MLP neurons of a small language model. Each row is named by its layer, matrix (gate and up: input weights; down: output weights) and neuron, and shows model dimensions 32-159. Each number is 128 + 24 x the weight over its row's rms, rounded and kept within 0 to 255. Numbers have three digits each. A neuron's up and down rows have the sign that makes its largest values positive.
After each neuron's rows, "fires before" lists the tokens most often just after its 100 highest values on Wikipedia text that the model never trained on.

L7.gate420:143121151127152136146107155099077138167112120088091144121117139096119155092147120125101116137132105088128139147205112152087101124109118130139156180172127151114141139165112114110141097143139138152096160096116134139107128097125131128107153135127122117146121119122069148155139043126108132124096128125143162140130124140101093105099118154150150176133106158123073138099143112149139129148149
L7.up420:157132114107103128108129153151135105144102122137166104121135137147176114108125141168131115135116093141144138091130164147110138127117136132102152155131172138138119111141141186141149122127129112107071182116156148130119138098135116113124104095076107133134123152157133131075142129199132125157136127143115122126142130130125103117153155096114134144126084164144102103042123109169100090147122
L7.down420:162125125140144153142150136113115157142108089121112122154103094126114105115119105135124121116105140147116185141134096121110133129125138152137162103109158090127096161104160150098132116129109137135108188138107131134151144145137142141120152095146160129169114039165135109142139093132100126165154146108107160143129125135162150147116150154119111111116134157071191137136078075145111087139127
fires before: " "

L2.gate167:114135165080161115130100155130138144108110138163121117134128149125084151174139147124095144110112109119137108104095106147125149132076162164140110129106080098113122120097102124145125119153154126170152123134153125098099101122133164134116145088167126071106094161097120131079122127160133148101137152106128107101088123144085135154124113158144097128118153087114147137137145136129160157129107
L2.up167:131137120118142103102163115153152081121142138134105070133143128114163118156149148137147164160131131146074132147085102116140101100119139102183123123115139112107139155083117145101171133102122168135102133155169125114169139079129128119094161133127134164164146157108088123127092134150136147112156175109125139118096142143122134102121165156123141145126112111155141106150149121104148153120135
L2.down167:129138116134130084137140135157142136129125167123151111130121111141068116141091129112123147147095122087126107134124131088157130145116117169110124103104117150161145123120143082160138155155165152117119143115123083111121137163126079124110138095175126082092148149115121151074152156146120176098090132126160096164105126146090141131127113132113115143134093129099107103148123103123156149133153
fires before: "0", "2", "6", "9"

L8.gate539:136149140073135133171090147125105137114076135115124064101106149107156123124092118142116104090152092095157100105124143168135139118135162164118147102131145131155121121136137130133130140138124115137081124152158143189148140150137170173109174146080123091125135140146128150090126161127134186159151118149115107126127153148124143125141112140138125123138123131163073094158111094156136186131154
L8.up539:155130105138107131131127164099153090104149127122094101140151149164140115125152155104164135148112096123102174115135117141118166110178113144119097098103162107126100160145159115125118103109121157119131128176135122148128141096144144133128107133100116163199110158164097142099116093145132179159125122097122143120099116090111118156096089137187125090090098082099146122164091156133147136088151
L8.down539:116137159139085129139167169135142142110119132154119128157097092101096133131136112139098156082118080116149131123148159105143108102077141098117146095142155108118080115171122143126132121144165161129125146120149110115154125151105172121112138086134141126090048147103127122142095162114159141093133091071142133164145074134121119090140123136146119148129131152105124115126112137118144139171111
fires before: "|"

L6.gate539:088146113092153092121111117157146149138153132106121102101155125120092110157137121145084087132117134109151090147090138190082125155098134154144093151100142082130105116138162094122118133138147117141152104148136115125153174149128142105129097110131115143127140102081113140170156116122134176137158164168149147093143104092105085142124164118134137157161142085128168148137124125143123140115150
L6.up539:139125146175130128136092130146115089101099158136101129124130143166161128161106140091122056096112165113134141121100132118110131119137141148154100135144165138132117089144108129098151145124096144115152128133147086148066150151122117102145122108093127145112105169150066122150111079118110118100120117109142130106071096131099155137140125113126133142127140130080130142137147120118169129107183
L6.down539:103083122160140112157133151147114149108125104121119125097169146133165068197108112153133103133151141111108130128098086150125147147118116121106097148112147126153116115118135157114131091110095124116157116181147122121099160171098163106082106131092145131089130125141127141131132166136147152113141126140157142125110193130139120127136178118117162126165143108088126125141122107181161118114151
fires before: "1", "2", " |\n", " |", "3"

L2.gate76:118134138133153177125107088158113139115156143154139100128150118141096151078103089093125110102104060134133115157128142141146105133090118153148134157107135107111159152134120111131102136112105148150126140167116123093119128127149136161125140091149142072164123176188131102110109150164152096136093088102092117137117091101120137107183122129098150139108145183115105127139171150144175156158114
L2.up76:076145150130128135131129129162121114153138148135115131080125069106112120094133128131183143128128154132128098143162150127090147114109123145153122118152144142129123176155127072128117122109112132092129133113136094170127133129130121119137118097145064157105107146117131190135120127123146107094140123159116127108124100077140150122124165109126177109135091151140136136131170092102124133124147
L2.down76:126127149139175149152119094144141130159158124127161134140155142145137145139122068110092118087136067112136135114156135132147134130143134136109144150137080129173115126098112116129136099166163138160156160145123135153112137141130187142126139121129149060127121139167179106128113130090134102112129144111138194182123132127098143113135148115126103131125156136124147091161190147107122129098088
fires before: ",", ".", " and", "\n\n", ".\n\n", " ("

L6.gate391:139122153091124109176112165128100138135113105145133081143141138121132119172166132129097135142104112167130149130122085142134134192061079109133092133126082108135156152109126128104115107154104096142132159129144134144131157145112136148129158153138075124153105138136091163106130135097129155138128130169170113113140166074105154151167145115142163096150118131088143137157143127176086115120129
L6.up391:112104129113126115108132167120090138141139131083153114082123148183156126123101172122138093117137117098176142107142173185101146119108165123116183135159133085107118134116134133133115141143123123163129117115134114118105147129098127121155135100122149108099105119135119125130105107161142113109106161103125152113112159142080086139176105111106106117140153122153135170142125149110129123158105
L6.down391:125153108123135159126134140159098116172119138120136116086176116177111130075120128146102133160160107099098123129113122132111141113095124143125081134149138101129168154123096147107109111130129127098131154079099121098135170138116149138121149138080092135119110123135141151133176124073116146138139145119125129142124103105102147175122143116130103123103153143128153150138145141156114124109146
fires before: " ", " T"

L7.gate588:087145137137087139129096100150130144152117138153119122132111130129139147165108102125144136112106142160114127104137051156137128147082165119120164133125138081111106148122156116113104140097098158133122121134130146138122202136124104136134136102136093120120091172132113125157118136102140195066121137165143129134113108119123165163150140147090143147142121123104162117178146178092111122147090
L7.up588:133110089144103124101107134123127123133126105129101119137101150094120116140138138135142119184094131138140129159085128127106131144079114112107102128135165133114098134104124083145140158125112122107117139126071116145118185143118139130090134122103151127110088055130134079130149143106138108117138108103127102105182098157101153140114124110113111153142160140114096092111157162091158123124150
L7.down588:124130096142139123145176131131157108112164134140117157094126152096113129159096097129178124110146101110065100117115154111108112118176106119157095145136109125150095141125128111098119117090147128138115136126119106126125117161095167139158163098189090117145114167111132136155121097121110132153116150103102124122137155156126151160099105098087156133164124074120135169165129100159103125158139
fires before: "1", "2", "4", "3", "5"

L6.gate474:096134127127147073140097103155130081147102118126112144130070132076149148144182113131104128105202150158149139159118132128105128113095125125104111098125118088117152151132117108065137109126123138119154143119128140142110133137108161142098113124126111133140149100128149179133136142118134119116149128138164126121133099106125096164098157185130168123144108103128126165175131153111101151134175
L6.up474:128097193126136099155140093138136083143086142097137121116148134126124139167085096109094115136116135137135108138154084155151167128106100090095113129115147080152137121164156076114109154111139143100121104121149151123109146154072150102164141112150168105104101108132112086099165151152154084106149139121167152129080080155170103135112127139117138136114110111133108159118142117105108106125143
L6.down474:140120132168118132124112160101171177117147111154132141140097089119129105181134113165150140125127157103153134143103099138145119146110116126125161150115151144101129178091165181080108117161109121116089087141117118136147110122180164128136145131117151134100147108074123117107095129150093136098157122120157160116116166125130095139084158126105109115105141123129133146144142133147135133141136
fires before: "2", "1", "3", "4"

L8.gate448:102125132120125140134115119134114124137083159122108100121132145109151111152156140134139089111151142094104106128127113175156124116112148103169129137113175127106161125134127103111102144089135131140105134124131132138103123115073121113129116108111112159127154125139095111117165110138119099155101129216156132083088084105105156107094133169148140142119126091071096092148089166118130136141142
L8.up448:111110151142190157069125155104198118126109170104124111110120120143118106174097173090162109142123109129129122113113107127147112099125130159124128144109124152156150135181129132155128156096135162120108089172099114131110107172087122093130103109127119158076134161145126122145140104103123096133133123128129065106119128146109166140148152147155105104153098106124118167147112143161141124079112
L8.down448:127091135134159137098120076103140115143119155124120096123117131148110086119134147131123101087115190125128121120115136135126111113144088114137125182124128166149162152158124201160168155113146096144119127139096099134129144152117105143121117113100115153141132134134124122149081106137087076137115132119127165178146147125142150148156107111137121134135147093098145148142072138103129112062131
fires before: " |", " |\n"

L6.gate278:145166089104151153122138156117128114139125135118135120123131142117118117108098143129103076091143144123134169145179139152121141106105139132138124107122166125148141140186124149141130151105120126141104122161127152128154079103121163108154093092104077136116108137079101104120120073141119137125123127124159103139104157124115089075125112132137145124100119172113132107107171100126126140128120
L6.up278:162115170136175155123089088173126146174110134119076095144144134178135136085137138100110128144119158152156108112131118105099103182135155107062123122112156121102128098109134137164125118178126134143113120108110089130143164120074129124135094113147128144136159127135075123122136083164141116176119147095123099160117115118093133116107128097128103132101145135104150107125137156148109174146109
L6.down278:100108100123126096133083138114123108150125124118132155110097089155126157102134134150160120147112140143149198176158144130114127141096110147053137103119123137092129166077111125093140096169146161137129130135131118127128106107108136097099105126101091132105136117151134141130153129149157108118114179123148123132177156136166117133099148118094097137118126157132130125139105130183100146082131
fires before: " ", "–", ","

L8.gate95:104102145089176159161141127073066141205092143115104135115088109083138149107142134113143146145129100086156109122141105173125152112093123107093107122157139136147097132141138138130105154111117156113108111129163160142164152145100134100138143147150134153100147110124144111186127111124120174145133114112165121136108091105150147137110073109146181150136082111101139131134110096118113140122088
L8.up95:144147168168115162136089135132162104079126128133128128139157098129122125122116143147126112162114137125121149142129159115121145152166115112092107100081207098170140186128143142118138132110137115110112163126145137125146122079157129134096125121116119155122119124144165113170149118121121118136093086155108187138106092106117093161153155109139110180098134065136099110096127104114155069131134
L8.down95:108113134129101117140174205154098108144134090116126113125123082092125141124147113100117134159139146117101110090146175140173175130096135140147150107116118126071135137089120140161125103147121114124088140111123121121152136124130135093138094107120133118136077074130117105163126116141137132115094114121143098136162114103109136150100136176121126117128153111128141066131145118149160079090118
fires before: "|"

L6.gate591:136168121126096140067145154112127108129112132140142124112182079161166134120149173154138159127057115111111098151132106116141145114120122147105145167118138147122147120159137150151144148095130113137148128103105121137148104145142175149138111141123052100154116158138111139146139097117140132096079119126130117140119133085124184110146133102143103160136164179168174124121116124116107162112113
L6.up591:129132139140165175119104174122128130122133141130171133114128143128137145158099120135140132088115114142156146109161153117099138157111152118097107131137120124105081115101125117091133184053102134139156103154099118110127109098119139149102133089120102111094154140124107159142127086154110115150151138107132162161107145106139136135122126089104155148124137116110128165145045154127130084155164
L6.down591:127104131105163106144150144144109169112163126152108166126126131178120146118156101183152158126116144150129114132213124134168141156102167148141127057088137107121114118090135128156123127111111117058128148118079101127171168092118096137108109149133121144140157132111090116104128150145110138118100166140142108111141104083121151123119139153129125155132139136126136116113124106149104109152125
fires before: " ", "2", "1"

L7.gate84:108109162129107137084104143104128154143154135129159116112167142156086161148085138114091103105167126104093122126106137141103135148160145141165135112131138100152100141077157130134106122117095124151155102134145109193094166108095101119156100121090129110076094116148109098101159120144140128150145127171124152123118130161102134095102150152136157141134116118137127121131123187144107166128145
L7.up84:149090103155157118090146119096108118163147146164137101134105108161164127128154160140130112162139124145138152122095115150123137109101125097148120120103107093140160168141144166163087111108130107152132077117164124146141107143077105126142121105110115134134156172135129146127139119115136115097154134145130175161070094142129145158115132156089150133172122130063092116210126137147137119119107
L7.down84:112154138116123143129158146135120156123173121119127102143149159138179145148101147127141047158112104088143149113114097128120122187109169158115154155131151117185141114128155158146135132152115154123156130117111141168138130099115097156109096161100101093091141132132112099125125135128125108114157133174140138133157123148141154075170129144125163135124137110146087130097105168148122126083109
fires before: " |"

L6.gate195:125125159097174101107114165138147156190114125139135116113148096113117121127115087124122103127136093123146118096092116145139126143132138090149138150129134096127119136122170142123128141099152123133085156126154146133152129146074127106110160142134117122092090151107138143118095136147111135112115153088189134154133121079101155154121135123140146163175129139092115109161114123148105159149139
L6.up195:117112112130126092161136104140172123109123162115120110106121128150158121123120106150135098164112151110106110120130104156098111108107139175108101129102132114156105141157119113126130167131156167143141129092098100150136112145156125154116166112151126096099104121146117142136135163116145128096146144125106106121126096088094101141161151110072159102162119102090145120143141195132113142087093
L6.down195:116112123145089095116119105094181128110116136178163095128102142088152093168110139138153087158121148103115107124106110136141113110131141152156130151075113124142128119142101168113128103100108122117136109118115150086104128146136125118107099087136190133109150089131082128142135153084139106122156122121106136089110115139122106162124128094122126111137134087105167103152176126093158114098147
fires before: " |\n", " |", "1", "2", "3", "0"

L6.gate31:097146129062163184132135138087139158165109150091132119149158106152108141122147141132133144105153127130154142105088146106117130121086158148087101112128106108178079149149104102128126114108154158128133113138143098118169124133107163140130141112140137119117141123143123129101152146174184159121088126078146134146148155157140156168146152153117127122139098111137138099152116136099125153129118
L6.up31:104087123119161147119119152125131120064158135107083118134099114151198102113181184148172104117164140142113100088120124132104128095110125150125128104093113123168141130177125116135118149142112092125133162138140093156125103077140098131106105126110140098107125120092153110157117161117138124127110146128147117127126109137116138131159096142126093107103126112150136125151112093143150135091111
L6.down31:128140103187085116143156136117119146149148140148116147157094172115082155139118171120103136107087178142152150114124105128183120119138156155160115074144139170124122161128149100131167156131144166114099117092151130094168165145144123129112137124089092149147124164128089128112110149124164126133101092118156097118139119169122123122095094113172151142123152140130149115144085122108146140124124
fires before: "0", "s"

L8.gate259:132094126151151132088131123133131151148116119148090133150118167134123193192130079126139133085113118150128177128095118162103160149153138116138128136140155119156126085130105110114078103113089148116091122136141115185146122155141174122141113102108113103136116120122143110109130108145136169155104143154144148111144122143114133159118128132127165118178149109128139171150156187132117102097113
L8.up259:166181126141169135183139091104114150180107102169160144124064073086118116111130100120134125160114117152167125115121136157136176114129118148137128167148116151142151135090139152111125121155100135115104133127147082106148135163081157137166141147115113128161096136173136140164157147149116148091162088174132119090126118084125094136147110121125141130113146151143136104143094085147113125159146
L8.down259:118154124120139121136151137128156099128136130166135150126160148110119131187122128133139090086118143113115151139109150131138124167146120140159110137149103112163146102109100146120096123074122136135164126140160106148104101125169130098142149131131119118152119145155135126142189141123100140136165176144106142106101227123121128138122121143115139119148147102128115133092141138170124133174097
fires before: "1", "2", "3", "4", "9"

L8.gate502:123141137105144108069097158128109123123130122153137118112148142126129096140150112088166141117126096143142146121093117098098119130108149106142105144075132104126172132159144084106117146091111086140155096129160132099117138161096145146140171103141131139101122127103131133150140129065161108092131093122129121118110134122136155146145148106163137108096133115135162151165158152125108084144118
L8.up502:116111103099159176144132131123169128136154136126106122115172132131105094127149109160100117110135109139121126091126087112178110134083099116099127153110116075112122119145137098069126101074138119127162099118118158133156128139098135152132117167090106146113109111144146139103114145153173147163131165092127133138154125131140126162138108087129127118155166169090168132159111132159164109081099
L8.down502:177077125079145115130101099144102142103118126133139105089146085109150162128134154150107151161093103142137108116147126150137119150108140167110167139120095126137111157120118104134140172117127129101135128159137131077145082152138132131147099075100100171078149150086142161130140138145150142130137090113124119136135126142176150130154219113108109156125136162139075124122146105093129152153118
fires before: "2", " -", "1", " "

L3.gate504:146170132081126157125097143135139107136112117155109104094112109116120123149121088139155106150181120130114115127156086137141108117084127131107149178152166132134151106106206110138138130132124113189100139162073118077152135126085124122133110167156090115108097140130116171126114152099138115120086138136111152113154127092133139113149133159127128081107123147168139146129105122100133115145137
L3.up504:121066151119105106136140114130160155163107176124110106131122102125142107139150115115146161089113115174137129115145127130140141096146133106108118158148116121123185086142153116112113137128090147076152124119134130133158112146144126169109158128108102166106098165142097121166125169094084085140125135131164136131140134144092188147176182128092120136113102130146130126117160156168115115115122
L3.down504:125136114098083190085101102062089128162120127122100105076132092082136095167148128119144115120163100140135102123158109153111101125121120142129136103139161149141157091167131120119123136135142124097145155133150093095152148127094092106147163106101146128128085156147115127108087160073120165145148143161116149116124162147105147155110111153139123088134125087101124112126106128125079156118142
fires before: " ", ".", "9", ",", "8"

L6.gate102:128151151153144155203114167145115137122106121110105103157164152130149147078110106130150180099146143109128165137126086149101134123101128112153116117128154111118102139152128086084147128080113121125121128146161142120178175123161146146135167145086166098163122143123113104128140170171117138094132108147121104138135125104124121143117165156159150157145149125160137145104123113148112119144112
L6.up102:141118094117165123127124117154113130119151110094137143149069105150160135121097101122159153125102169111103116128115100127144105110126152134141119119153127139105144101124128155162160117107114101144127159131120114105153140130119132108151101120134167160160134167104159150131119118159157132123149144094098136177066133137123107104155056116135097150156145091086157107088108128157065136109108
L6.down102:094145094121160116094182102112160142157137102107152126093151135105123140167103130130121143148121144162121112143109158156125100122144077152120137122121172127113119116153119132089117169125108110077146082115154153067121098098088144079119097137117131106113167123133142166141161137112143110108102118117135165131135166143172148110148117105120128137161133105122115147126124161093126092064136
fires before: ",", ".", ".\n\n", "\n", "),", ")\n\n"

L7.gate487:126111121136122151115103151100148154153158158143121109117152098117099101112191157136109103146163113142104147107129117159176085131141120108172105136167121123125152125130138162086122155130134125114097068135123177138136116119081124134139103130121102155164127184128126151134133167132108134114149157166147162144079085157115169129112113106125090149135082158107084112140084107103101142128096
L7.up487:138096131165160111092064114123122087143138121112140115121078142118100123146122116143147136167099118130094124137098130152137126127155122147147144086119147090199130133137124145166105119129121149150092106165138110112122119128120162117089137100068130113137132160132101108129120100084081099132153178104092083112117097118157123123119126137124153128149152131110128099150142155127121135122109
L7.down487:096128136133136145123150160125134094100121166146177121149115122138168163118128106113106152089110156140110107122078109154127164130131102153155131143119126146151180078101128173151129120109112116154153126116054106100117096116120112114153140135110128101131140180117139107112104152156101115100153109147157130158144091105141118082145099120117148165092159126121115162114130112117148113106091
fires before: " |"

L2.gate251:124169109128111135074137149134175123157082114114091121145145110135100152123156134130127131107131143218151146141132097179092154134113133148146121120130123076123110158111126151103171144130140107151100136129123106123129141132144124131144108119097101112076094144142118147123139122151091152138098123128116130120129142115132137110132112130146147111137131139159161128144158104132102117107130
L2.up251:147156168084113133116152154086084111155140133097138133081103119117167134114131110079115094110135112165131147104130116098128163158101094150106086073118101144114135118141108136110163148146081118133119136135153123116128119118111140116097141191134097108081075165108116129139123127164145150099129074155099137117101120127159117108110119140087138134121171140117103127134108099161125105095166
L2.down251:133095124096149110130157092117151148094158129122193116080125176124095104138108113112149160097146120076129106106108156123113133146133112132134126114152130152101144118137180105167077098100124138114150147144098129134157133108145126088132098165123138130122114128140137138165163107120123127155150106161110125198134172140124109125129153117108149131118160102114102133155140118150118106138118
fires before: ",", " |", "\n", ".", ":", " ("

L6.gate76:146185121149130158094130160121127116195121177071137129091113113115104117131142099159169094103124148113182128127153131159133118101106160160138134143135138119128113113163105095131098153086152155144135131138134128124156167129124128164154204166133115127136095109128122143164142125155103145079112108156124162150128130139115157136131146127133122070125118118138123151158156116118140158102118
L6.up76:147143121094132105152113094151132123132135182138118114113087099131143095090150121139173146140146119121116102141084151105143109135125128098130096123143114125160130139174132100127163135132111133096126114103061140138128158156138121144110149183124130164100126106115134126141145148149192099103152137109111137193150140158182101123141158182119102112140136097131162119132153103121155116104120
L6.down76:119115126122148110171103115142102136095146119143175090140144185140191106142094119128116120114109099114145151121097156110155118161131095108124148095150102117091169153100173121135169146134104130110142142137107135120150127115150148094102085128149101112119141146143137128158150131134090107115148131189150111140087131141110108117098184102123108130145111145139142117098120142172073122127134
fires before: ".", ",", ".\n\n", " to", " and"

L3.gate574:117115110103164147105125137137174117118126103124124143135120120135123093087072126140118127150074110117115166114149136141127135150077146107100140126135134103177089129102112111114138134104146121141156167110169144148128114159119154126151137144110101080150109137118090102174142099126137213166124119121107152095118131107110124103157110178096119104153163129127162140128147100133107128107139
L3.up574:133131133068098101134100113157112131125181168118149096138153150096130093111095119150150117125123126141121129125082123124151110164087132119135110121102093124151156153123083130117124133105136130171139085088141154170158127135095121161158133140151107166162102069118140125185140127087148112166110149104116136148156153116090096124180125136114156144145149145113157114206107137117132116135148
L3.down574:103091151127083167133135124128112151146097148144091138131140161106147113093116141118117111163111096133138113106111155151116158131140132140094127158107115106147138126145121088113109113118129139118121106162132097116116178141124122149108081092113114173094144095150122124098149133113133102097132085099101139128120107081116145106152140137132103094104154102156139178113090107101134166081126
fires before: "-", "|", " ", "2"

L7.gate282:167131115122167129120114157136092113165108085134137181070159110114097135114120142137145144144152137115124111107143125151116137096140130119143143136074125094126165166130165144149162146115120121173102136122084130122106099138111179117124128130090121159131127142094119132063122079143155200093122142136171103099142108109129118139132146155138098096146105150108161109084144081146132147159131
L7.up282:142127145158157106128133125124092137174119104119110173068120152135127140151105136110153120100126117118127115140109107082129155114108180101113155121142147137088131128129125176112122095082143089133104101171108158138163135102102132119084084062133146152156146147118120151118109108133109145095157128149114119133095169109151079168120119168117128141163096138109109088114131103113079155168126
L7.down282:126130088194152139147130168097154147135124129094114131117136109137116119123151122174155101125155140132128176100126115122114118085116124141128174067111150093136146149132115138136128115145118134076108151160118102106129168108154116160099113100108125098128128103096128117098155139174139123152110174127082155117170118139122177132132117136143145163105160111122116130145131161106147090109114
fires before: " ", ".", "on"

L7.gate318:166117098146153121135100135123147107158153111118148139136159134129153116119110132110104164101135124098121120105119132154107112132117082141130160145110091087116112115111135132108171124172074133162113155136141167136137139143105080156172135142148099162128115114119115151113147119118179166147113160132164129160166112089102113140157119168110155107145155125078168135117156120131131137127126
L7.up318:130099140115143158137128136157113135156127102094128110131169134126116117145114134157112119130161134164145134082145140099110092154111174123111092170121154067099165132100130140108109115166156096161139135137107183083150090087107120119113135107100113125114107131152137167098141101125150139156121100137163164097122130119139116146096120135122137149145191132118125091148082119140132108136137
L7.down318:131113095093128122145141145150089143127129127115133086124127121174157155127126126117101119145141118134133092122130131117122152132164128116141117085106179119119116149120132114118143100092091079125120134109133091094111103113108139119111132124129135144097090144107156193150128172104130148126178137098154121133162147133146132126097112151187102139167113151096080140149122140151115179160141
fires before: " ", " KOR"

L8.gate150:134134117126123165111111139135115111118154103106150139173110132108172164120131125103110148098089147137138148095108122165143104059135159187110149140153132102127111089104091136152177148129092128130166133146102160111099118130140113120109127119116107101123130121103127148145162147123197145071094105120140110112131108111112143147162169136126102147112146136121136128126109126121156148107118
L8.up150:120127089167192083093112132115104138111094106111139155159119081105145121151119132111155134122117145129085138136149156117183129114143162156125143097149125118217128104138126165143107092158150109144093104092157125062140131147157118132114110129150110117087131147120128137118102150116125123097096149111118117124133109136108140136140129181132113168119100118145177127188129146115129126098127
L8.down150:088107099156087112128146134142118129115156115116159118097123145146110109168110135178115142155132140110140201122165090117118156103098148155111122115152177112087119116110116159134173156169135104136118110116134122122173119122135121087100131121128122185117070146122146123110132131121114078089143110121130125155154124147125118133140145091139141098144122153111147134138096124115146165145130
fires before: "0"

L8.gate563:148098138117119144093130091125167140088098104158167148124120135179133124087114138109175137160143109120134117118097145134122203109132159126130143116078144130134120153124122128147138143111148121110140149125083118111092124153156126150187159133161120069085108070176140152112107119146111165081116154102138169136153161119137146130109108142174153122155148109142086134123135152116144143147118
L8.up563:147141153131104084110106171057095129082100108135130145147073135147112118160125145101114091114056136144131122121141121089090073136152102146151110163148092141160143117138116146129098126141144131094152111113112120108130148134128130146147188144115117172143133121157097093119146126109147151088111111146135087102140125090141127150142129089113114108145170107125133125152124105139136111139113
L8.down563:103125091146128108088156124146134129109127132131127152072168136089122150114113111133139116104185149131074123156169079140124124149117099123125111143155115143128137065143120153119111154072127102142137131113099121121141120131114121143144136135180098084140149127084141142117137139135073110131104160114142131169096105149120157133101136136115097146146124143146090137132151116146112112142146
fires before: "9", "1", "2", "3", "7", "6"

L3.gate168:180173114082113132136122141117151154124076140124117126143099078113118098101125118089122114146131126105138167148108114155140111110131095130117101136153125125108122137124162139131126151108146085142089110148137105128156142118142139096130128119134082158137143164141141123081083103122144169111143112158112137125115124128105116172150102125167160113152118153130163116156139063122083074113126
L3.up168:106149129078150111158121084123122170151144101156159097095119095149117110120093134101123100108134109113132137119142128125120154113112167174118152165158106129122123117116140137131118121092128126144114122141097103082139140135120152119097085083173074193135116141143158149129111097120164096149142127126124104169120122127142080080116145109128137100170101154104138143145108119108132092129132
L3.down168:156150119100138127113094128120137118132142099157110120101144142131114100128160179157083146140101104109109123129120112097103169158158128166070175141119136109111133169169141128152122154164114173125141062143115138106115151092144126142108133100137116136087127138123118150118111123106105108168127084099138117167178113149147135098148160151144156163144122138149176150086135122125136094130106
fires before: " ", "|", " |"

L8.gate381:094147130065131169122126136140132110133129178142126103126138132113125162109132098119146122111148087111157115121113100124107118181107192133108149191166133152177142107134112106103159122141106128158159150118118089139095163084158126124150113162146111104134103147124127138133154110167135126128133125167116094131137107122134146126163147131138144128080132157139178132148127134123139140084101
L8.up381:118149113128128149159130132169132098180142161105120121151107105136142116074094121126136145142121172116146143116133103142121156129164175167106118137062129114164129128147159106143151148143123072112102113122177149096147125142108103138125124180160121108134130180162111120106107109162126136189147149110168126129082165086153112127146124114085105150171121135125120111086122079163112129127095
L8.down381:114112119134081152156131140101123140139150155170136112104145151110106131146109116162116160142136138156150127125095132132116151104087108124148166129131103193110122093137160121138110100110120089158187119121106166148161118120143169122129131150141103096158150113143108125122107135114099102053172110178094154156098134128121135124131136138137148097156094130101149155124143137095111126116103
fires before: ",", ".", " and", "\n\n"

L2.gate123:112089102120149152132152111100135138133121109113124144152157145120138085103087132146164145098084108103161149141097126101133138108121128086090141119114147154126122130168128118124129139125139163158183127153148129179142147112083138144147130154074085087141133137168142125142156163122100151157108147154107166092109141089113103103139106127143102136176138113162138110167170114153152108126145
L2.up123:115150150117181147113092102143156097061122121125140113153158117140124118106141112125127111154136030123110155119070134117135156175119121126137163124152127139162158164137125132129096105096088127172175126121150153129145166125119142144122142122128080112145123128138155167125100114154125160141117144144133143113102111130128102165123094112140118145142094140136127160097152126141107132122112
L2.down123:160084184122112142108073110124130136148138147151110114115039102140126102119110160136106150137090093088140133121120173096139151134137149137075106155119123120128143165104107102111120133155142165140137110156127107150136146109120129163149105125116152149146147119134122092124142153151134098139119082097098162102125132135139158111159128093118124120166180144135095152152077128146168146140142
fires before: "-", "|", " "

L7.gate132:094143095106157107145086137132088149173135127114118078100152122127115108158138155146113155142122098124144122097110093161087125127108100141119123108143122099106138129105154159110113155132086123123134148115153154129101100110108092135142144103105102122152107127123110141108160122124153133121127111135184135115141118113106122140166123157123128101135126109114187148186145147149074104116161
L7.up132:096166117092144134135100181135107151155099119132138104093145130131127115133136150156092141138134146127159163158114108168100144150128169163127128155139125122110125140101165084103135094184091140173115157119139139121111113138082116126122141105127127128090124142103127190105114153124130154127099126127096107138169130120106148157113132095135111121134096128154152119140136111132101135109158
L7.down132:148110093131145155113114110125101116158130113110118077096113095109137169116145105154088116173123118149092117140148139146155142143134097167111106127149178126122115131128132144102169137087141100114163147123154113073092118160138119149135141103113159163086089128095116157125130149098102153106126126091166088143164147114162135141184123104133132145142116132099118130091172126120103133146152
fires before: " ", " Hard"

L7.gate346:107092090088135072126120129139094103110124111131132118109153114136129116156139154167134161177129136141141123127125140136109143107101150150141089177099168098120116167115136153085085143166095134151129137115116139121132120120112127146132144132128127128141117136154077163147174118139132155149123117174125174136134135108086152144161135132168130121150152151129162110166138183112109095163171
L7.up346:152196136138152154195127145117132180130098133115121143124106139144144090113103121170104174141118146108135121132136092133156125135095110117107159125143106119134139142106142094116159153082090140136121138101128098095124124137102097136117175132155145128110124111164157163123132144142189141148169123130101103155102167139081167121096129119091098142111115101115167165129115106160093132168163
L7.down346:114144134124190124129103146135093093149099151124112099085102077151119120102121127099140126124102131127146158109140109164149156119146136162161129138143146116125102120109114148127163122112106128087112127099115111116097103133147155145144099145100112172128125112102126112123113150118109129129125139093135106149169085105152135155139159134145123146090144131082079119155148105133083104142177
fires before: " ", " O"